{
  "head_dim": 64,
  "d_mlp": 2816,
  "vocab_size": 8901,
  "activation": "tanh_gelu",
  "rope_base": 10000.0,
  "rope_fraction": 1.0,
  "init": "normal",
  "init_std_qkv": 0.0265,
  "init_std_up": 0.0265,
  "lr_mult_down": 3.0,
  "beta1": 0.9,
  "lr_head": 0.00553,
  "final_lr_fraction": 0.0
}
MLP neurons of a small language model. Each row is named by its layer, matrix (down: output weights) and neuron, and shows model dimensions 282-409. Each number is 128 + 32 x the weight over its row's rms, rounded and kept within 0 to 255. Numbers have three digits each.
A block is one neuron, or neurons of one layer that tend to fire together. Before each block is what it responds to, as a language model described it from the Wikipedia text at the highest values.

Start of a person's given name right before the surname in lists, tables and cast credits, such as Christ(ine), K(yle), Barbara, Joseph; also titles just before a name, such as professor or forward.
L5.down68:154103111113114119135130105089144080114118095126122121136121132133133060115137102093109103155152087096143127104178106113159140116062177135153119163128122132109118031189046126164086125152133131163148121105120113117076125117088139112179080113119168163119113073162161159170145138127145174097178099065155177095108124144132173115108061051172075148179108098095107048139129177113148158112166
L5.down582:056148108123137113129150087112127132113159137142097128121137118163124114092138159111082118089164132189154095148130082135108097138130155138099085139112099056088160124157100095132071152118142110072133110142061121140111113128126140138129182129149085158130030135168126080118104089088074077150223144140137139142121110140094142148145114080182146064107143104107196147175103171101083105121135
L5.down626:069100123097122109137085116148128174159070115133117098102173071139142141139107141077111121136146123155162107158159058136191158079097096125157100183163158116113143116172127113120165172133139102134130130083129114090084159147130108116122188091128152136135125170129147067143152144084110146131131148131221112128146149174167106097097127067112116131083130126157165092002158191118108107111192
L5.down1391:095076149147063099125117135153107141099140144122106105067112111114088153131129137091100105140103124148122151090129137096124128090117134092117118068104122153126158097134143100035124132095115129108110131144085156098068132100120141147053171161115154179110077154106131059102121106093110084138113123129139094197098115119107112178063133120112193124147074124106160147165178131099136157122114
L5.down1470:117086174098095057108134109078104134176151126137095134118120073172132138139117162162109121107138120170148094161167153112157171090152113087152115155145129104087095181148098132113096040135161139172131146112126097115076131094167127106116174105076135057144145119170154133112083110073107119046163164092109194128129167107144176134101095116125072103149135146149167109094098096137111081122135
L5.down1673:059165122128124099109120152191137064124102094131061119122176121155122104109133145145123117080155118140170105139192129101131126112096169117067123162128152106058130046145128079052088135149099121099140129089056115148095146140133142076129194132145087170147163130128127123131157145125115076109173089138119119068094102161118124117163094116094068096079181140144137085079128182149157109119120
L5.down2249:154170112135155128151167085118154079150092163046170100130181190163136108151137126099135159142161058065176089138178064150114154110172132160158152139147202157096114113103090093098148137131141074099134160120144150150154040164198115121148105129150190149163189154115102067070108069097134109119179123068144128105112158210107193149132185125183104143161118101105118182051137135163185089136057
L5.down2660:116156106088104145096148086191104139110113142118087158143070088140129135133077183141119127126143115160131208137155131104087140046130151119153161147114143097105111154111116180119077095083136129136143124114137050084156142148119131129164205117073118122174146120127109163071180094157115100140131117139143063122151135147151137125200118116029051159040156054078152127127165127220132131136122

Infinitive "to" and modal verbs (would, will, may, can) right before a verb, often in reported plans or intentions: "agreed that they would", "supposed to", "in order to".
L4.down155:140174113189197140122094110161220095138103127104123171161170063154156150135143139171126167090106126144119106146122144133109176141130147115137148167101153114093153120170117130102161181126161103135138112086099143124118145174060076121142112126170186125133106041122113191123116113094187137172105129127144165116121080089079066105154104100091193134124137108128059148142074096151150170114145
L4.down398:112114105150112095119150132050126138160121114160098145093152175076123092116163121104138181103119061119068167133046117119164149094127170163184134089131188132096104045103154091103081185071154152127142099122126101167141059156148116119131099154139149138139141075161181184105121141117127129117090131124099183089141084129107176076178133137105183133124068180149136146174136117156139119132105
L4.down883:135152152135138126140137177113085107121185177144122111168175092130096114117146155135136133071196145125113140128181124145066172104137129124176133141151104150121189138136116129118138088120106097124128153154094098154187177167157109137167122114128140125103145129130110186134137148122146163189106139146111130194141133107141115106133102049150129136144136132144224106148087155073094134139117
L4.down1023:117114085088182118163102140099148118181112103088158069116136085149092147148197167121128175051132160122094152147167155130073139191094074149137130060140160171151130124106117142112173121119146092190121194156077102103119175152085180124154148135212146129092161119072141190074104137138117148117109102102093191100185082124121115121105142018146182163144080158110152166121107136180138147119064
L4.down1538:094116152141107112202128167084173145179102130076169122183119174149127124177188113093164141125159150128093088101133085117093110189166155140080081069127150128138110153172100165111147162172159123162125136077121117143133110116101128108126151127138183119136132123124154116107086189120135151183130147143179199084142146118130117078150211134171111104109115137152126162167132207063099121124124
L4.down2524:159125095169110152213080100137142098154197132190115179204095153126129161091165139132091119113153163147091103133133124116107103143177136150116111091134165109148107162104134141191154145175095109180123164153163112159107079172136165150067150176119082149099204139094119130125142091064145175072126134121105110156136110134129068113095150091141137133132094128172156084159153108128165118094145
L4.down2526:124118073150133110101124113167130212151127146152151147137107114117112060101120142160087095085093112154149090119094124101125132149120167142154085097035169142121180162106151106118171145157181121110075159121123169194116146103158132211107196179175143145130143134119097134104165147063104128109104192152106179052093111093164098114159127157146094113134183170142037180200133108130079151078086
L4.down2677:113131140198127101197085115152113069152136211163118109110111178180151190073154156166194130120100102159136170084099132149137098111120130140102139156142123122157125152081154140153168157112111096129124219145134098169085091093110129085169114081092131090165123074143149126190155093107082071136084061139099164146155104155090060156141126133130106120092079141052162151166159137073080107175086

Adjectives and superlatives, or their final word piece, inside a noun phrase before its head noun, e.g. largest, only, first, rectangular, spicy.
L4.down1021:104145081146117097168160145140133141157136104083180176127136131096171092068087090101146129140164159064139095128123075134107122021134076119111153154083182138159185142139154129189173115149137094151084136126073115113090207112155157120164148128122168128148125161124105129172109141185157225154138152147105137109113115144161160146115177129102140143132112082113136136168175165156122152113191
L4.down1052:152133102115102139186082135089155149118141097104104159071108156180132101127095154156109088115131117028116102131138085158137119133135120055114111127145144189106128142110137123150137117127212165099104182137085071095142094072120117134113095167134145100161104140148106074127168143140116137215144166124110122087129156096139162162093175146134132142076151165147069155081168085097173194122104
L4.down1451:108073061174116142114123034106167128163159123116166111093130105168150110110129133172144085175118161093177176183118125120152144160135169123117120132110073123130094087136167054085099130151105140146096170094134156134070138123122072094093096186132141149108125095169137093150131181083119162100121127081119120096127142151138075102173149098103097139140150090184123115206169166117150132117087
L4.down1831:148148099113139045146145154174121107089092100046098153157164129140127109117043161149089146162143077123116111120169138140108152156100123112157146107102156102155138112188106142188123222142110143151123150105112139140139086150086118129150104154098165153125142130117146161144133094127091105130125185107140116090130148153158184115166130119151099124109135111153085181255100155141090109105141
L4.down1906:117101168139119089212111131088104086164137110097185112147132096170088100156115160155154137123095145134141061114183076091156195151100149081107117127099157140126060159128172119126085141123133115133150156169145082110201091114101153099124137122150179134191104152168172175108095130116186187137071112114145131132087130140099083095155140072127156108145118095110051100154191139073198121136180
L4.down2298:123113155138039098145109171167207113091133087156126149136129073070153132122098113114127128155163088094068142105114131104185134108093094078138121070167093152130114128143110087091111143134094137141054143114094155120091115110119146158110197146089064110148139214147128097145111090125130127149131214132129169150078133069172135149078106143117134156129106160087085106132141072112083130126153
L4.down2481:087102164107211145147117086163159150171126121095106149143127119139082179089102096187171103176097178162160082118107127129186147170154103155114167155122147158112185118148170132156101136116220104124100137106079147131107145156063123126125139136119119122148106112157168071129141124085143235131118110087087177188141126159155185149190129142095107134082085096135132171110095081108118177093135
L4.down2770:134158113152108138161072177165146166221088102144176153138091148166134129091128165078156120147168103149180183092120125097187116122114138111107111185072099106122114126140138185144120140144101116148100142116116115092130123073118163121125084172109160086067076111181116186116129131125162136128115140155079117108118081107105115149173119109105177092131139070194152103154114104149116091128119

Tokens where a place name is about to appear or has just begun, such as first pieces of city names (New, Los, La, Gar), or "the", "in", "|" before a location.
L5.down244:110074165153099135133149153081163131157123148140149192153120091138129129159139143092159146188157167172133156158126124122148102098116114132199061140112165123077191091154112101170131153120087116159128150104163086071113125121215133162121127126181165130156083078164122135128114140120137114222143066111144108130115151130102186158139148125140128095114137076139121112118094142109097099099099
L5.down276:105126137099072059099124091139116129122122158159126089173126105061128103133113144150118099134083116125147087172121122097049160169161108152154121114178123191149147146131157109148090169163173153174157124166201147147150142123121152123094122085100103102150116175148147151166151118088146199109116141159161141147149131096107159085118133095171141098138167108123154074050118189119182075116102
L5.down481:090119171117112127164167086128095165049151150110158117123108152150117135149113127122099131193141158123154116139099112148085157151189142083173145168062086127138115119101064114122116101104175164128168155173149158145062152114150145131135115125161087102119192106131173141115171181124130177105134184095163152104166116104133143088105065178186104159124182165121105079114140166091112136112125
L5.down1644:132131128092136159138187135114116093154116104147082135111111092129127164101090116132109120134122125142186151097143104205103134140114152075131135168087119137152171106139124113121097131120144116128118073186133083149083168107146132101098105120158166154134139161137130129197152143118136141115175127155133183134133169142172162129183132105100043117129147080090108137102145145095194096111158
L5.down1735:135124113156107144119132072111143209136147078109113205097133111147111111087152089134158141119128080077151063169033151104124101132121146139164180094093189134131111090091156103092109112121177069142123136156167107110125138126136199142087119060092161051088091141152137139136192132133114072130131156147093096149115096118066133134150105138111136102118135139129147127191110145131178105123124
L5.down2105:145113159061131150104138132104142111149115156182134142124123102169155159148161137105092083090084185142090113180132110111151128154107178078147068186137146094168152188147145173085148084111217114120146135092168123056133184119091126184105074109131148133131126082149116160122208136074102146136097095134140138138130133103072174082122122096069092074161151056114124108072095146098085107141111
L5.down2145:177153170207127127166138125137135120110160134158143173096126157090142079165121135130130112133099117088181170114147121125104154149112151134127150178139111104162090158134109082088116137097125137149113147139160117114132116122084138136096140087165108143129143099134126114107136161115159060160126076120154148122153107146064143215123091151178154081070075180166111146052165119160113208142104
L5.down2485:122150089158082092145167124086152100138093128131127138111141062091060079174150181124152146152116126124078132101102138118067105139145141127098119136180118170134145171095189140157238094134144141166145105076171051118179135125106134134116079162083144142139113120117135133128213156190133207074119128137117165180147156074142135121065176107117148117127167101158115124153122152130158167064103

Last piece or whole token of a person's first name before a surname, as in Col-in, Fred-erick, David, in bios, rosters and tables.
L3.down2459:103135108157181112127170069130093117101134116130131184080099061119095139171102099130157149082158159175133095146137141087143119170137101130109127164176166084145153148132163122116054154106132174136148155101092165093143145097117106139147139055121143149122114140102127113051121075111105122123160128063116108157158074114119113132175186094073072110076101177085157146016142138167126159160117

Tokens inside or starting a person's first name, before the surname, e.g. R-ober-t, William, M-ich-ael, also "Dr." and initials.
L4.down50:088109114124107147135131151172147146159090163129153110116073158163144099167203132123133091067190173116165170129070123100145090146125096127172145157169164066130106096173127149127080182141108139151129109129114120126179133060132148092191179136108143079160115153108146099101195191134135105093110152189131153148191159152160070241099163172161125142129108178134087112173113203163119137132114
L4.down522:124165096115128080148116139176138108138113177179086099126097142117142179193157086127102140174112047136125122122123075090109147143177145088146082148152121087157157124158145146128139143094165135117101132091078169057073069117119069108105099091133149108143120165086124086156100134142097173131135154087136115126158139171121143107178149165147101129080097141136133120125098136110116101130075
L4.down1689:064158134110144136139166148158094127127181094140140071096161089122151156151111104152099118122132137198183136148088101093148139132114206159136125175113085078122136085141068138191158095159178151067106098157117172132108131125146117119146148197119173163164154143083123122104153162152126089153134077162133129096141141165147149097158135080112103107121176100140100091109153157121145108144144
L4.down1819:071109096128143078097161082166188104056142155115066159111134129165102152114162158127115129137154146140141119079128142161108121154114144169111121185193113090141131085136167090169082116125126066107123183081106101111111149145126138088139156111105073109092131145132138128104174108135155146131168145150175157116160126090132118091143129162125096147129166172089128093081154162051118173120131
L4.down1848:069117124162160134116142083191143130116148144116099067073129168104120123108145158103100121156160169116148061156188098153102181131113105126166144150136090081103109114116139157113146066127164080119090157119163164144137197164067172117140208102113125123130084142099159126102111114161146140174165120135192147148095174179126148185186138124117125077153182160149113137162065157102129127147100
L4.down2405:142098129130172108118149096110122122146112175127092216086158147107147139123120119150137173043136107122172095086182117142112142131145097084108140087225151091151121093161158078116174081189125151145146120087161114123150096114159138119135121162149171175127116152125164109120129098134164103094143121131115150127145168090182136148093196132167109095075081202141058176101097132144060166110141
L4.down2452:078079124133115112092150114130086150110132085179213078161121113160183105112179045152054128080197056163171094117134146129122136132115145186128126148115135074112186134181114126128119152110087163169128170123127077100073130116124096127127203120128112139124097166087117118094132086110141118097167161111103114152163088159128142167189119108111133133120076118143106114110128188159105130091164
L4.down2530:049125136098151181106105128113169077101135103103180200085103113168164109144105117151108095065090132144105133150161195112080081086089110131143107164129131065041094123155145167113114118140109122086143146178156151110118099156119169140175142117109084182134123123153135126119124191093096113188109184103120171187099129103093086122135144118107076127085130125115150178083138190170151117105099

Final subword pieces that complete an adjective or participle modifying a following noun, often in hyphenated compounds, such as 40-st-ory, under-record-ed, exp-ensive.
L3.down1555:138145135139088193122118099113112093140140129185107170168120080167122154132124126137098052111093122172137138074126145126134157144134170107102088096101112126132153114144118130071089131167135142153084127120108138123117128106102161091187136144039116133139094119160104155129158094129129105142056196108085116117135159114094142112078135120109119186119148118158171134189098042173146142181121

Word pieces in the middle of words, mostly inside romanized Chinese names and places such as Xuanzang, Guangdong and Zhongshan, plus some mid-word English pieces like branches and cloak.
L4.down276:182148120097110134085149165215140115169086215099138113143124168104097142203108125121137115102140114147176110170103112091133110133146134091089106135146140191142125172150142114126169185131152173128091159120121119115117142129173149163116129059148098084173111137165176134085094137133116094097132142132092077165137137101127170106092131128128152117146097158087082165120149116130110166077172
L4.down528:199127143129129121093038117156174189151121157170185112150123069148112146121099099117184139106112114138118101127136089104160102147120117183110103154113136168160146127227141143114153111124164115143136143132146163128133097159172154104143112112153115143114120167117142095191152067145170141204170109080145184133146072176128111164150169106104108156125100187127196110165083072160114129157121
L4.down1584:150110091100161123151095088119116105125119133171145177110142101114127087083126116118156180166185150150075103115118181066114137119087098111141132127117098128130105133128093115168088150137159152148174166200122122160090140064123116101112133108079193144133136058155113135121147136200141151104145171087144149146114104095172089130150118145145134144155121092184141185022082133088174127127116
L4.down1612:081077154138165149078153165116087134138127115073101129138185121096135093080144077135141129146106104107164114107144185135174163093137081126162163206106127129126145111144169119091116121174082158140107102159121133125109144087109084136088125103091157142108098147127132097103137121121136147084139110137120108154152178184100151191101113127112117169120125075104148116117142167113105130119052
L4.down1953:102146075050126108176145144099091184129132073154134154098097140184127157124147060104124138101131157177143138125093142142111136172129090059111093154127196086129144122110133149145148103168111146088149128194117156112141115115040139128163152138141070146126164127088117143085140165107095220107176092056135154114128164176135157087054134142105105142092111149108132146135094094167127139132124
L4.down2270:121084089102152181132128123116120135124140119097135182104143140158036098154085146136145135146105137136092103107158109100099084125062125127174158150112098115119102127099122109089162093130101121169134129118145126200110110177139170153047132097190186123183094146143119163091125183123099127126157117148144130185165194140156186098102162125171101103080108107094141169140154139075066099098154
L4.down2564:166105188189096122078125102083084123094139149186155117155118113144113110062130178100114176139129127148124097139142155087131103153123125098173132210188129172156136150163141133149189165130133102133136151132128088082134127125084162141172108169137173095105113158063148153115159132136111122075128106075123088167174111093066111105104133102146157091092137112188091066140130164191102126163118
L4.down2623:116159101142125189082086108104092090058140087141138147155121077128053136141124119127158109066161126070173046128143066135128071124191121150157095116099111167132162111091157113148190149105099135138146131119175131124130167143154186106113156089119105131133112165100115154137087145092102152136115169121078085080190113126185150138185125147127115046155082120156095218166193098160136198174156

Tokens that come right before a bare verb, mostly infinitive to and modals (would, can, should) plus not, also, ever, kindly.
L5.down486:128162169157162137205142187125038159086172138130149092145081109099136159098110124177138150149126131118169125137129131150159113123144170144155130066101148047174098163110109154096160088150060191173140122126108092105091113126150107113075135131129153095136167064125106170176157161145164104072110138119139161126145121114084091137136154081171187152119136090134091106128132145089147130118134
L5.down917:142120129125110086096108105167146110130116125098121136107154188144129120101179152132162175150126097169114146112121122159127105135190129150146102049171190089179132180153130138085151143131096219119145201130118079161158139171078165120106116139121136140125097160138193094125113161134164127155166082110152171139130083135135121063160160160122114151142054141118135198139143125157102107123105
L5.down1226:158079082164172106127116182135081095182067114066163127160152156159099081143144178151142173117142181144122143121087134200133175102110125178131145059118156062122131123127207119143174127107116161076172166120106144132151089205151132060148117139110120125087172113089169139137104095112123101120109195144081109151100061063141090179082114078109136083109115133208162194082149111131142155090148
L5.down1430:163088078173177114123063160183078126151105111151151063114128117145147079140129168140142179151096135151169187125097104169156134123156140177107129055111144135134098083078131100141130144155092160109144165165168169135146073167108090123110116118164146159131167144107187141143093088138139141158107187082083160146159061167104127087082099040095143118171107116200126135139157111136091142125129
L5.down2465:122098100144171119128151160101102160115129150070103084093113193091140156152146135177136098118050163176145171164151125084127131101115107127174080103124137138119149170113128170119113122075153132099152104155122069134143092124104157146170121118173122138133159079103126164140116147084170100150130133135100118131170119158153166133105150049117141140109134090107150141132140163120096079142129
L5.down2506:134120195113137118102106141105105156100146155088134138109102165058107142104065165100078135124169119139114099123140140166142086155131091147140103018142148140169161093196106091107142164177177101177109149111128187130171132153092092136124131084133162105103161096142176153079069182099153111158149163121110115096126167150097148125183142106189057143155193159150140129128165149101077144160106
L5.down2658:115161091136219114170124101141100094179094172065126130152115120131115159131153163154085160162091155146169173154109120151174117161171142167185127077136190158138163083097145081165116139106114141135169165117079119131139146130108127114141132174116143154142167118111157151154147088147145168140124126117076236077167096164100102123139110105121137142172114104101164136087120151108112166125098
L5.down2729:146046105122154088157169123134110113082131100130147129163119117162143125165131087088143139155181130076149134135123095119136114141161141174082115113109128089113107097036119088166105139123101171071176149161090124184152151141120105138121105133126168192091136153072125151088164108128103123109109135147121163143093066083118121142094105120109213086174130067117131139089186155132145198134131

Infinitival "to" and modal auxiliaries that come right before a bare verb, as in "thought to induce", "in order to give", "could be mounted".
L3.down2430:127087137174187089190134121067126118216088150087162134113159072120136142117202129137191121077121095130100119098094124067100099171148136183149111098127204165151174152131121087144090128103138073131133173131089097171163132139087108147179149119136163133113174114085128167110066133171184159118137120062079135136140070159106102064141114097108151140140106134134119143147131120077088081071075

Commas right after a city name, before its state or country (Kittery, Maine; Marrakesh, Morocco), plus country starts like United and in after places.
L3.down2732:158056137123132175110139156119137126066059148115104097157131138159103189168165141086090127164099094097162145077185045117130102147131182164112122110127139098171146153093106148115160077136113111120174128142170128094158121088079103111089133139139132145167109131087178188130101141146138132104099117143125093166106115120167129114130080141112147071102138169090124130047150145162133095136175

Short word-opening fragments ending in u or o that begin a split word, mostly foreign names, e.g. Hu(ynh), Ch(u), Gu(ide), Bu(enos).
L3.down2313:140066071160155148131142126140171114084133118125128148090132116158129136124110113101135114168124091158090127114102076131080127160117154104116148112130144101198155179149143205142110153100141134088141171125131095157122124117080184076089113167117109137142022159140062129162166157164136131132156147079147131147139162116123117173163169191202132170139072090166159127126121110148163188201084

Word-piece syllables inside transliterated non-English personal names, mostly East/Southeast Asian names in sports tables, e.g. Ch-ing, Se-ung, Th-ong-jan.
L5.down670:129067166109125195132115151109088116077149109157160138152137109143147138101144095109089119089130151075130099093095165115157169159099052096174146141116162180124087136136136114134134133115131163121150107121151098172161182107119137073140133118156106165142127154125146199111184154167184120117126144159109172128104104080215130148110129189099161184128169129147043116077165094104133107088161
L5.down849:108139118158146087186076127132144161099120128132126145116160135121118073091087126133151118141126100101096111136091151162114122146150160116186163149126131106128126121115109111140094139138133156099119088101120193128166094172150123151138155136089147103152181139095067193072106118164145048139120129113144171167163101179118155160132080097178084138108116156172114146125141097102051114134114
L5.down1054:118130140117128131121085151114132120155114147116153121101094113127116097124119107122164130089143158140153119148098122085158122155082176106146163078135121106083142107124154147126089165151111164127132129137063090217095145148118157151146162085135186102117173145162141114139137140106142172159161117107151112149183087118141115106092161153187119137127107164165149143141135225131136077149113
L5.down1106:133144122143147125133116077164061200112139121209106198116208144087114122117144179149101191157082115115067100048019066081098154118121088127131105167107151167131108169164126155154070155104152139077174175122095101120089111093130162118129109145121126143170127135112113162124157161168120113094092177112146118134122158156103095093139115066118157172151189090164118092099149082089151115130139
L5.down1275:108110142091184084160135060189097099146109146095121159179110150148150096139126149111100148151091117158108149121111165149114120123128138136202144171146028095127112129076132132154119070118153138138140138107158157070104038147153096106147145169069123164101142111054145141077134117144146136098124124139121191103146130112148156075141139080162167156134141131141143147141074125096177054127141
L5.down1538:138123166138140051132094071129107179164152049156177114112173115113126183096116136150170125108130159193124152108105124146131094142127142187115107141143165152099163172081035033131136141125127137147095105148109102145161113155097087120099119166107102184127109175126102110131182083109134167129114109091086101114113131102139175124153171105134148145117127119147144123048080127090055223196096
L5.down1823:105112172145098182148111130122174077110127117200113151176147159118185123129143168127199103109109124108060093176134079173153127120050151102163116087105133156209140175052118153093046168091121079056186159184211146180183075150140155148152114139136111124150116089158169143138180116099107148181080141054077134116161083133162166152124108129154104170104086163173109188128211143106114146134055
L5.down2301:121194127102095045180137124128153120080118168112073136119139071150118094079185156162104065131123156136134106120135151159150114135071111107154131148130079117147101171161102139101097083142120146085097130114176145120138092132097112115155116139154114153158092188093107123142137133121165125098152105097165132129055090076142145098149129042122134166175146148197146146158051157087127111100088